python train.py --num_hidden_layers=13 --head_dim=64 --norm="rmsnorm" --rope_theta=500000.0 --rope_fraction=1.0 --init="trunc" --init_std_down=0.0 --lr_mult_o=3.0 --lr_mult_up=0.894 --decay_shape="sqrt" --batch_tokens=32768
MLP neurons of a small language model. Each row is named by its layer, matrix (down: output weights) and neuron, and shows model dimensions 128-255. Each number is 128 + 32 x the weight over its row's rms, rounded and kept within 0 to 255. Numbers have three digits each. A neuron's up and down rows have the sign that makes its largest values positive.
After each neuron's rows, "fires before" lists the tokens most often just after its 100 highest values on Wikipedia text that the model never trained on.

L4.down457:097072141140127107147052113118119172181101134154135117143132132058098125166183099093117090195215094164117132119127143102116163137164099110132150092138167094105119166169068218099121129122081110123081125131072131158088137063148121171143128158119116099109193104100138046074093109112136100118120112134121117090131146137162131144081155096138200136065125088114136134149181028110087142146121
fires before: " ", ".", " /", " –", " in"

L8.down650:156112104129144122105131130074098177135135016099101127118088126133113091107099097082114161164151168080141164124116140127078141168102204113127128150117184137109155106080097147140118092101104121119159149150151104128090190113195141127072147122113071160086162062144133130091094091128134126032100203131086146102117066138124089082095155129135157134195187189148124175172090134106093123146128
fires before: " the", " which", " his", " "

L8.down300:122126135176143155134138126151125170127115119081120137141114085101103073191125150117109138148092152178133104159136093118159133143142136189133108090088078115093146094136125154106110124111187109155165059163121128116125089117162092123145118134185130102089108091138142097129093128225135093116124144091118147115083137095138123130133133146160088097125102114137138077209066157075137167093135
fires before: "1", "2"

L10.down452:115156161110157164130093167136122119142207066132171153089098120107120131127132128170199108171181120145090156078155099161126147180105068093127151128144114098164110147156160098132094148168112170103153148117131148149130091134130165128085123149125146136188114145126136163118125122141123077159068182111022125155139145101142034234180155110127117083060051136169132173119131148097166121112110
fires before: "-", "==", "===", " In", "The", " The"

L8.down549:119101179109093091086162116102097085139155099196141183121180130110117147120098096070111144178187178167087116130121124147097128077115139127135116142167100099073114201132074108160079141127134080127157139151177067098134149176153118164172124146103110163135051076111133051124100106107134146144149138149128092093133125150119202171133157144100129104117144148120146189134103119166207093129154
fires before: "6", "0", "9", "4", "7", "2"

L5.down470:145108162129158114157109213120069093138116126140141134129124096114165125122156128140131149148101126077123132084126168113128193075136169131100119187173144110106077107134152139120193057155091086174100122093181116146171170117121154102130158166125134140131149187148165109177132157167180105080119140050115084147117094136044104124114163161154188126149109122107126169078168143118098116205099
fires before: "1", "0", "2"

L10.down409:102128141114120070151159147147121093120180182090097095128076138066000152169188120078149177122117102094113126099154072171194126169131098100151157117097151173149142133093108110138143115139108084126132173141138118113167100139102118161086146114131099173113109218143128153134175083091146078159104109175158150122125116093132149155139148126108142163115118111121087102118052135108081123123154
fires before: "1", " ", "2"

L9.down591:148158106149198132090168131134113172137138124171068119156146151113127085137163157111115123158147109128081073132146109109184101071124112086166155153118145142130100140104149142171108138104123127137180112127045118065120111080138079108132084163139140139105106130178079088135064137111114091165129160088101168141125165118255107135126179166026117098155131148133108093101089144184122129085126
fires before: "1", "4", "6", "0", "2"

L10.down642:078116130117128079156175141090134139104179105166160131158106062105157141192165157196081144144141079104133179077130160233158083120137112148135139081121099131135148085129184092133113144175152146156198145180123100120194130084139125136082098136130119097090138166184147129103113076215066079138081067124152101145103097122130069145171120035133108130120119151102127144139159080140116150102137
fires before: "===", "The", "/", "-", "|", "4"

L10.down205:168108129156167169176119138134113128132127141158137169161110108082124085094167119142171108161154096110112121101154064113146116046133175154122169076163142176106126131132114122164146092092087101141176179103168095132120122148149102062143083110167126113129094166121171123130116109112080140141145149060161169142151128113208140101159062175150112086114118095113151098112129039100160129106151
fires before: " |", ")", " place", ":", ".", "1"

L8.down42:102169148126193121146150160161105116090162143164163143181110182111148140147125114112168156125110162155136120082134138126172154117141195108114174141155111133133098127128117146126164063089105102122119093116131097165105095136183094144106153153150158120211103155112171165136144153126149110143119136096137183187081132188084096118138138144193131163161099124132063162087108058096107117188117
fires before: "1", "0", "2"

L8.down218:094077124170118164146071044152086118139137153140116108101120091169151114145166109129103137106174137131125046089124110138099138102110102162109082156126130200133135127076072150169140119109192166127088131141087143151150145109150090125114147126128045162096111097171128115097140136082185157181115109098140091131135090148101081165146107162133119146134099135176143149129113124115102133148138
fires before: "2", "1", "9", "3", "5", " "

L9.down339:100121095110156151064165073191116150059140174112059186079103110110044095120103145105102119126161137120167103106098173115177132179108121104130097132167090127101122168177098107115088160120193099166138117109123140153120117116127161146141124173160158130147140092115145142153099087139172131148100152116024128130090115124118150185139065137126200104141060159119123150135133077119148088192140
fires before: "1", "2", "4", "3", "9", "0"

L5.down511:108167099144062189101062118198168172121155171121117120161112153095168121138187054151104134155140102057130130150142136114205122159133118092128157101094082088098130111088139162122155062092137172085116115110148138131153122101113185096149148107120135080167156159158149120141184083142115121122137133111082122164120101139140063147099065099098108126126157087155152108103109137155155136133117
fires before: ",", ".", " he", " and", "7"

L9.down185:146166141134137187135097147119165071098106079143126131087106111147092191152126139104114117184154093139057120133156105103209131169132149121105168047138156092101107121145132132118087153122157119112109112127090141193105165069103111156116140120103080138145126096114160089127110160131115168109074134157000128151134106096138104085117116075121110131074109171141123099126069066064117123146160
fires before: " ", "==", "-", " In"

L4.down511:148129134119165083110145147097119096095120133146126110158134166121198165156139193105144141073131108119122114114099147137170179095157135098096153154184108145107080115140130149117107082119076137159102078118095151096145124221153136124108091192157166097141094192168168122101123165114129100161117138104165144104118090170093083102156153066105151131116181172134115174088184119173132161102147
fires before: "1", "0", "2"

L5.down179:105119096134129146119111112111112137130130128118175127159095098159181153171130115201068104116163147088125059155129151088152135114088132099083178083139083121074090159131107207090086126121182165096110160102174152167159149145113139177131120126132089159090124166104100106133141128077149130202170173099174131124105129161087112154160129164144099158091080168099146085118105163193153081213133
fires before: "5", "8", "9", "7", "2", "0"

L9.down442:158143145142086136148158118086092077091127120118137115115170061128109148128117162121177152138162158149131093139090124116139162111131109114140136111102101120106079182121143189109101132174103071109062104135157136124100068134174129146179126140154092156043068149140126061133123083106153104169143164107122110124064125081080116110101124113103121101085134136153070073084154098169199117097098
fires before: "2", "8", "6", "3", "4", "9"

L5.down320:154113140154091144177163144149143160106104119126125153188117092088168181179083130126192076089074112154117145140123083169146132153100056142132181134115119135090180095150177136138104166131078103174123176139094139132046133113106076113151061197129112108144055126150118083128117115123172144124132165078144089156059146121107109165099121168116134152160176144104116090180090106110136067106120
fires before: ".", ".,", ".\n"

L9.down315:186125150150169111108113142103155143148137078139157122177105078186094058168127107179098148147067168090147150146156127148211088132155093098162144163128091136135106096149137132172138120150104149177140064099168105147126087152147101167165120086105124123161111142082133083135120147165144114122103144125097152129057127110136076106158142114111104164127119089090114077138116068119144132124101
fires before: "2", "1"

L7.down489:140115081182119109120156064128124100139089166143141174080099108136084149124129136157135162175106098104143195143152110099079069106124153204142119122207096187112115085183159106106091089124140124114098144125110082150103209121108125143161129159112125118096044121116144091107161121125115144137134120174142113137104102121122172184190106109147148165139118149085131097141153122138129160107111
fires before: " |", ";", " –", ":", "ed", " ("

L10.down559:147153199114189123173129095118119144072138145142168108075090116139146155068145123171140124136141116105216066168085128126123143169120180050115170129157124124182140114106089111115148100124143086110126119048079133129069067136150110137098081143180176082133106154099124143115086172072084077130107124131057126133115097131131096148185123153105124116137112094108112102093126138127153106072070
fires before: " "

L9.down261:119139108078169158197116148164146110194161126129147120128121103130161125156095118186145181088126212133147128120158147146138078163164140103073083164163102175133121182109169110194103113131169163152151078054120125113103066078174157164115076154128133171152083148110097079180193088082089127137132146129065116107130145078105174178167131116170112064111111077126079154121147139118127141108125
fires before: "9", "1", "8", "0", "2", "5"

L9.down367:107139106207111171192076181107138115092104132120115152137150127168062170161116114156150141131171122209158201115141046174149087184108147082115127130157141103124131106115153108125184142109130148139121069138187131091088143135135130121131155152090083110152050123135134195119159085118129148151157143167146120156041139191121130085159160065122129081103110155125135125120116063088104139142119
fires before: "\"", "′", ".", " |", " in", "',"

L10.down287:094143144084162142054168110135152112096103127152130122171090134157120112158166086221167142118172111176147138135088101166120086083136176121111136133060160100137121145097118094152144103072130092146088070060120114120115130104116099064126098133137113167177229152092103176122072111154108113114132103097095147184084105114123158154120093101166144128114182141131125023123104184134144094121100
fires before: " ", " —"

L4.down680:165034193161065186085179080185104074124184115112171111098128133184150124116169188059090136177121101119106121096188139130132125162185109175097162155081141123133133078132141127177145164136155108143096154148087094125120156068129131173098139110123075122096163126090143087139141153091137081072099145123142117124144102166105168070151134124165141178131145113117076186159165152117128098133138
fires before: "5", "2", "3", "4", "9"

L8.down289:155073123116136138161128107119094170103127092114102155151163108194121123099103115122162177156135181106097163165061152151107132078076125112093092145134112134106128135103050155085117090105125115094141142104153119127158109127106119141131125143147132215103088109120158111075117153148136059125116099160066142117133185091080175151132196172119110160115150120110168162164142105168143121139123
fires before: "2", "0", "4", "9", "8"

L9.down334:140187147166119036137103120125106150155116121099136160138130107049104117106128188145142104145152149080077167110176176104127150126132167137135148149126122098130120062133125039103086167097116145110135078145075221173135170097138153179115115144071136174093135145118110099060142102097168144125168113118106138080155151165169141072144116063102084094141075066123132088088126160176137142163079
fires before: "-", ","

L5.down467:114125127063133126068101114116062171128145117103122170166120110107167046159146123135129184093146098129140120095107158095194124089118097113111167123139128105152109153137094131127092117181150127125133129220100096075164102068140107137057135143152145121145148083096116124114107139111099105134113119150072103147167184076117133071078123035160115116135097126122177154151139100135087164126129
fires before: "2", "1", "9", "3", "6"

L5.down438:118065118166096114081135091107183105125167137165149103150166108142116161154131143132119159139124108150102157194091137177115152155150155086130099095110157137114098112130113110137155113128101147125126133130155099161119157113172158160141178078136135117143118146121087121170158049150131120108160112146081138132074170139055139129115135094114180123091161143108107143096162062150130111133161
fires before: ".", " |", "3", "7"

L5.down92:110166090185099105111119117142152086156134112141145137121039138125047071105148088125165155168133145098138111159071180160071136132067177181119071104073134167116126138118100164100146113109121140131136088126128078182089133163101122080163171136126094138126122144116114149106123110103133094046132083067126080147173124136169123111135159141128202145128138153086154099063170156125156145137169
fires before: " ", " —", " |", " ("

L9.down117:120082050133105118128091090142154154129101109125158138090096093125110108147168115154170150103149100139122112154115154124102163089106133093148121132128137072105133109113075115166129140078119168171145101188150130074099113133122119130129151138122148172094195100129118097133113158104151089162120148156084160167194142127125033134139087118087123122193180142230089096178090082181117139131130
fires before: "9", "0", "2", "1", "8"

L5.down433:119139103143104165113130045167106154150120134133114167089100145134076127175102153122097140171102131156135118165148122225094097117160110136124181120081142095072137141123182185154162150118161109107083161119122085168055099160121126078168126089127126126123123173138151168125130118105137122117138110120167131127099127129136125094144058113133161061099137117137090063117138101177097124126091
fires before: " ", " |", " ("

L4.down628:079137136114160175127068141057129158149138130180093122130075087133107108124145083114149147159106107093110127079188092142096174159175108144136142106113142106136118158149088087120169111132102074181089107119104219156157100118135114141133149157135101124174130072114136108098164107161153120110117053114105168129101163171115070086133094138048165081124110080149104168078125141169100154114159
fires before: " ", " –"

L5.down330:130123075133130117164068141137154131182156104141126128165126136089060173152119187170081153126097160122142092155097147147163121099172159096144135130121100120119119121190082095160154075046111122102114197122132187120098188162147126134183120150173100079133151155168161178158182164178189115086131086108051114146065146158159101181160118089132155130157120111107116114117115129135134144083127
fires before: " ", ".", ")\n", " and"

L10.down384:153137130147105134108158133112137152168085166099089103153067107151068136135152105126148164079146099196161148131108194118148120135078113151117089077093103129108197116131141156078155070185122150188126165123106163129137060145158084158128131141144149187199051137136144158155130070133116086150094144182153183155122113100111112151127136052123154130163157100131080122141090133141060147079141
fires before: "0", "1", "2", "3", "7"

L8.down617:157119110127135108119122152122103063057083147118106131171069140127087106154173132107140215106186186090107136117127154126106168096086097163104138132086141141169083133065080166106151157138145161106098156160172163121157123161122184133184187141128126193085075193067153172181139138114152118109140113160143146087109127115141138199157146070096187145122154151139161135135121114101143152121140
fires before: "1", "2", " ", "9", "0", "3"

L9.down157:151098080084142142135154174092114095068115155068167153100047111093081140123143111181135128187171110136099112111076121108106134143177068139142151064131125117101164141133081070110111077151152113121156113040170127209178067190106174146081139150133101121106107140089167077112155053179109117099154101173101104191135104079156144147090145114082156096124079145137125188126116158109088128073118
fires before: "0", "1", "4", "2", "5"

L9.down332:161134152118102085113183176089105092107153152142128120124092116094124106166082137148148089128107062138127070113084160128146110127134136168165060076156116170113140166108145090061079163127119126109167095165113133175119115082121151140141091149161146197107172176130107153117115153127127153146120158156127073127120071158137151099119112136085186116162070126161146173138127120109131113141123
fires before: "4", "0", "8", "6", "9", "3"

L8.down566:178177100184157154113078153144123096126128153111105150102138074092128120129093072140123186151171083138194128148104182127138156114109160119089079133110115148200124131180140178143097124157093134117110137150133165113134141126143109109110171139122094159150110115146142126132071040138132140081153104106093130112185083123135074090058118095119079105105038061155173058178129113143199116171154
fires before: "1", "2", "0", "6", "3"

L5.down581:099117133094057107176146081104179106165145096113161158147095118193108156123116116161081194101121126036160151166126118141196158169135115119122148100118103105152094098106235160151178100166071186114073191116150168129109154152130146077138100135128160154145126150175156147170105129146157124073089137166162120122068094133147154108138121105073103091120155115146083091128164121150171175073144
fires before: ",", ".", " and"

L9.down622:121163158129117132216131140104091143102178083119140110094137138144150138094166122082108068151110105106100121143142060144093144161116120139155110130131107122135139108132123098196123078157125082150071112133158102102123129131156085129153228071124083099116170122125196116128118066117157098156084146179075076190159113119118093099139127162160095094150126140157093112062068091129126163153117
fires before: " |", ",", " (", " Vol", "1", "2"

L10.down131:175083099118159092146189111167216112147116154098127110163108088131050097130132141134119106135146198174122118135133151117089151125123159128124149131106127118148136136193120119126099118171131190098234078149124096140115133125091201145163164154092134101089126140141138124125136175152132156149131126088060078092081137131079133080122116140125060161120125114155121158072141106118199125127089
fires before: " -", " Fer", " D", "1", " was"

L7.down216:122082109186134165187142142060146140148144092109152103125157100124122107142157133120048070098127146129192142142079049113174159088121097131104153127146133114086085194118192153143119148145114153141133141113117115095107074119117106121108143109108143145097088141160115129150142156167158133106086123135121116139105160102134112088177118103091124149138088174100049187102086119150112087097132
fires before: ":", "\n", " |", " by", " "

L7.down386:126159170142127082122101126144130145137144096132075144180110169136098145130105115168184152120096150110142138135075154139194077146136188068113141133114116104087111131127148100047121173169098117093109123112108144138125068050114109161098088129129079102154146141147110114164114097090158111096121139146127183080070158127106139141134175080101134099089148130180116094132141142094138163132132
fires before: ":", " |", " the", " third"

L4.down248:133076077155123103100134155113141085203192128125124109074118167156111107171081104099131121123084199189115125078099128127152130185138143112151182124151118122100111140154122087142107085151133107138132185117168109154196187106170124161136117111142098121115057103154153080134071156115058126084125155184089168135085161087118161088094117104110121137119051181175124126092174052143110173125165
fires before: " |", "–", ".", ";", "3", "5"

L10.down413:135115126115136126093189088112111124212195069048100096096162167087135145109092138139121115157150193158121190128165116103101141145127089179114121191097115093118168170171103045113157102126184082167076184169126089142138100074185114097084141120116110115094081137114174118107152139132132128070133110099119141129113154126099142158172087103199149133118132132143133116195142168100119114186090
fires before: "2", "1", "3", "4", "5", "6"

L5.down477:105159155166179161181111129178137160112113142138159153129133068089118110129160149105100184148147108069214101143141178079190142135173089093117102141143130102128132157185111132185146139159119137120108116132161128107155072103113165125116107108149142104149072120160086096177145113115093152183107183144113114093142135172143110058076077170116159169106135124122109124094148098139116122128112
fires before: "1", "2"

L7.down244:174106089117113144125091086114110171137152173201190103129176124135113066108154166096109096071110145132120106089108111125136132101159070098191149116138118151143115120169148101179149126160142111156139175170128126181138110121150218161085119191100120097161111156082123163181223107202129125078134155209095121111092174137127151108091106132107111107066101110110123136128158110110091143125158
fires before: "0", "9", "1", "8", "7", "."

L8.down26:129168181168151096158075178105107152105159155179123148169161106150180220109152101158208187103079127115075124139144150153100132124197151116070129109128108068146158164129127126113102133134095178124090053117191109188178090145154175096104110154163097126135172152169143117150121115127126079131166157134149124112115099101120120091117127091155149150091134127080129068098119118124122126152120
fires before: " ", "2", " the", ",", "1", "3"

L10.down75:129111125163112145097097113123106080125152114157074101109112117119152143147103100111086112185165151092194176110083143130068119177169173160061189158118136103114140109116113121132142084114076088190184156065103191118099117137099115071083135227130122176117117190121120100136100145139104139102149121184072156118190130120133129096109161154157129145154058142058141100157119074127161115146132
fires before: ".", ",", "\n", "\n\n", ".\n\n"

L9.down479:155046121123154124139128183162127115140117141101144136082073122115121176150113165155095084126148118106167148155118108161131118132056112122157164087162085150175115166077153149190112098113158107187174141107125204104135152130186089112164131109134126125194185117143106071188148133139155108109150113156095127105121131166172171137138116097184118067102125129108068077130130144141124122136159
fires before: " |", " ", "–", "."

L5.down517:137147162113122173116151171120125166120099083107121138133126038163078133167122119111183125086102106088124089102166178109134184118169115128110133117103147129099111107165095103118149096182154130175190078143185140091115116129112165105095093191130133140164123142156034145061094124129109102171137069107097120117156066023105083159111120162056097118131144089190193136171113124196162089122070
fires before: "9", "0", "8", "1", "st"

L8.down437:062098168097170106087127161124133100099182146162102116213138095108105104123075100095122118148172092123150106143134112144151094158110136127122150146149159116111070172170084062117169135087181192115145126145143126099107141168173150160158153119090099151119097147153109079155165121063178145097170155140108078132065187159159084139149124150130159135096149102116126147059148144095165112125173
fires before: "1", "2", "3", " |", "5"

L9.down196:159135108150139126156093091125098171106088106088084122118074114132163149113131069109130099117170151043117153081051128170107134175105078106110090129105132102174186094142098080129126079073142117197124110157116180164137150082077070110135111117104148185141109200102065118110097092159088069129101143168200172130130110135129145141154091142125120063151149092179133095109079117135068151108069
fires before: " ", " −", "-"

L5.down246:046129094122145105171187142123107159145153123164158121133145133093113078085143122053083082104157130140158093147094158110103097171160103148090097061145124107137068066130125121139137136141121130118151108133141113186169123124120072161113120132092155077175117193154111069159161144163098145144130112121074114118152135100088152112141131151107038163149082141182153115069178113097168126120088
fires before: "2", "1", "3"

L5.down213:170081190171155129115131145161129130093119141106106114160106168126192129164172182139089110129138160140135169088142107095098086124176144108162138133151093123165103154129101105102135065120151130143135126150107157116159146145186113098130111143144091093123124132102150088205134172132118127095103131112101187129148169122169078181168160142128129087125145131133087153164116132147172137150123
fires before: "0", " |", "4"

L5.down193:134172114118177149167099110201114103202121120153101098152071080101134076116107122138105133102167058059172149150072157165150121135094116136156136095055140183075138148126088101123133101140082156102123110170138096049180085134149107085111144138111159144124093144198105121053165116133135168160182135091072140193146120104123121217168068135123155111135165076101125152123112084088115101093169
fires before: ",", " he", "s", ".", " and"

L5.down127:122158083204134088171121129178108134147082132167100112180084102126127113130198115151120126126108044050119140228183062150127135103123187125104193111115126174188106138073106121091135127143122196108137097103135077153118096150130071097162111073112116081122105115176092133124187154156095131111161112157133153154108130101139107133122126117125201117127071132100118128096117148164108176161138
fires before: "2", "1", "3", "5"

L4.down504:138089177126128114147136129183162082192148136097136100132153187055103119133135078129085113185136166191086087146091117069146129164134127146137103139093178120122108138148123101123116084116102102105200173118140091097123149134145124103174075155190117109154166135183145073166066073146124085137113161089111105183099078127111066080151105164145112146135156095113154067121221125147144093168163
fires before: " |", "–", ";", ".", " |\n", ","

L4.down393:127073072093125154082128105111122153137088162149131179140153130145149113193118059134118144093067127158142081118110158177133077132107126102155125100151105140093065133127113126108155110159113154117123181116164117106103147183158194111120151100159136103106092143164155139146124134128158104146175101149133205152122164141160078145046202096148094138134131139172126079140146108172143142073101
fires before: " |", "–", ".", ";", "3"

L5.down357:163112079061133090151087110109103041146121154120122150160164115109122165159114100125121162185107171029128122162128138136104162116184208125159169098130150158181089110092111175094083127178099087079156141103141165092152111115167153076113154107112101128147106113150123133142194122169197159143136069125091139096137149130140119146107061158121099157141113069125158094088161136185081078074151
fires before: ",", ".", ".\n\n", " and"

L5.down373:113143127203112170169107145156141084181107094121051129182142115130131094130113085106087113154153147144167102165088113181187123090135148162097178156143159118141110160151120100127161127131110091155143146125153078067116130150147095108146172122109133145122070118129159160176146133195127139141158144051161096127085150133140168111123121183154116092125192194165104070082189028129128160142153
fires before: ".", " |", "3", "0", "1"

L9.down513:180129115118095156130153137165125158088088128099106174157141146036107118091139115163165101127173170156111204071099119084123152145152037141174090124110103149139112110142140047156126168142127157140093072109040079147090112114145148058118121095123116120149099117206090089194157109098167116159122171169134138126136072099176127143129103122123087155157101111103143119142152096108117213126107
fires before: " M", "-", "ich"

L5.down560:068146130177136191140103106099087164106116152089130154130154142131093167122141125154086142129112154153125114151100175147099142089126180105169114061141087148039155111180107104106086100111156193095130092190148160107098098136145144122083110124121185161161166130137107130152144128171188119134175142141106117157175074147135079125138151116134098108106111083149116123098150125118140137185154
fires before: "-", "The", "===", "All", "M", "In"

L9.down209:158159122138044075155165150135155071146180175126163098127154084137122091164111107096140122118093085132135126139119084114099106055165135137130196136155142127195035159193162096160116198100126145183177127149115118071108134115143102161119087149193159027119137087127042109141051102137141132147129138110074170103124129099118137090108139086138130130114112166090039147091150181134122132101142
fires before: " ", "6", "4"

L9.down27:163109147085099177152123101155113151156100091139111162098129147161156148128148087125143098121118076125095201134116136128130194173120121155119071024151093125162118116097143138239114139115140099164108145111175114141116152144145141136127079116195151114175167105135136079159095094118143098175136198161085134126155166138105148132198083151157128103159093140106123138100132156106182136076124
fires before: " ", "1", "3", " |", " |\n", "2"

L10.down577:171140117088095060090131130119143127147080136147140108129186115120086103186143139147130161114115146118089131149086101100117091142110151082151106137105158144115155138176112123108144166156119119127099151149107147172124131104133135158098118115050147100181173134120117117108126135142130095096192126118092160106106084186098147102127129144123183169110120135179085128144160118138118085110104
fires before: " |", ".", " mi", " med", " place"

L9.down426:142115153106173086131115063154136146133181165157093160130099105160120126154099115162101112117093069101152144141147076189171093146136124129103145132162123115152096070149124118093119168129073104169150126155134180090205101150128134110131123100125132125137112108109112147167110134117093140143123129111108143102130109111162084062152162076142139158113146129184107064112131157079175178104087
fires before: " the", " a"

L7.down105:118179130104172137088073107152118081160122153173136095105109063143144166078088104121129133135049142143158121149079142147120176162145068119130116091130125138147121072107137157089101101142068114133118200116080159134072110123076137130113069152154074133159060154141089116148094143094158117105114167171145183142068122155114096143094131173198072087080139128137100062124146084115145073115134
fires before: ".", ".,", ".\n"

L4.down93:160087126089129070155092077095141096117192121064069131079159138116122065108107114118105096127125163152147129140121090092156104175174144090144076114101140163133125171127121087143139099107162104153114093147136149164150100170118129149116118124115153093157093073121145096134124153147137099117118159182132163153133118103151111158133152150087134138133084124174080171158231151161095091109159
fires before: "9", " |", "–", "8", "4", "7"

L8.down0:113134155165132121096144192145112083051207177109078130070133136188146115119071166099144094147138131147149133115117143127153116142130177085134098139107116157110163215122141170167158039101093131112128072116087045072177148134113099107120084157158186069138119134133142108161135187117133079101081105123126139082191084145120132146171081080079141112155077160100125175146093155111138126104172
fires before: "5", "1", "0", "3", "4", "6"

L9.down593:134128132135119125144212128130079117154081108128140151054118124106119132072157092167124077093127101073125136139111107100115165127120012084153109156168081111162141142127138170155178135125106137169094074095096165180126150156152147086148178086149116101128187116156118183120117111133161105127152133147150107119112164113139128138199165171107047138109085103121143069100089060097157088173142
fires before: "1", "2"

L7.down144:134141086135091117146089102073116101103124222135131185089107164169114188144139184122165104181096145104107160072101118111131152112115166167152091166153115077165156175161121169137094105110129046113090163128160099096094049114143100122099088132122148143097122149087113088069123117081157121182156117147166163093115103137155139117161122092160110084145112129144148149136177182146124040062128
fires before: "0", "2"

L8.down258:126115120139201097168079123199174115171111175116110118158115073092129123142171100149138158151068138146123158135131107162096146144108125200117175061124147161113129143099113047188144132185083147120146173204121124147101078147066080075100084102178168129095202109142152151095127139149110121154108132095202149154153087127170110174088106135177163110122144118108118100106202144167101153118138
fires before: " ", "."

L9.down465:123036137087149110180071128147079165090113105142150145128137055093107123128147166123130084122134130159114109143123119139149168146197073122165134130185086095091113104156123127098143105122154097149190108149123160128108097127116147108181139195169104127173108178150106187084102089158143144135194185133139131113103157116149123189138153121122144171127091072176156158107123133137186098187123
fires before: "1", "0", "9", "2", "8"

L7.down455:125134159128163143089123093147131096122099135118143095101136154159149105106153078099097120124098087166167149133161150130104134090151078135124154150113125096130135146112172122143099168110087080122108150094203097069112190123167085143162150101159167151054155137145130116142099127111173139150167183104048100177138157089088164127104098113137098139147167157125112173099109147130105072072165
fires before: " |", " |\n", "1", "3", "2", "4"

L9.down37:163125121157143119132126111150085098162132142074139134120123065127087089102099100092122183122123134121155140087140117117160111094134135130159132131166080172145052143113173171183146122086137157128138086128136048156143083140166131129129061103121088139159097146128135099157118115053133082148115155050084118189108165100099134114202108149196127063139119139112110115121099125151046108114112
fires before: "1", "2", "0"

L8.down539:104160178119147158132175111179142093170098189152110120123098125170182074148119140140142147152110177157142138150101130134222104092092120172104190141129115158191171133125092132158123107133163132146177125109129084141169135107157135085174152156106153132087145135141110131097121132115154131143083174143121098109099140094157127133112112134101087057146162147068118157120012092116128141100155
fires before: "2", "1", "0"

L4.down394:118134109168092145153127100082171137125101182074143084126122125122146116091139167136128090154094159174187158145096133173103098122113125125154199086103062112153163087169125143072143107159179134157145110104148136131118115097051141117135138148089102140142101113130077101068159124153101097204136127117072073112091115115115169105119122120109092077071111123113155089134159113118105157121148
fires before: "|", "-", "The", "C"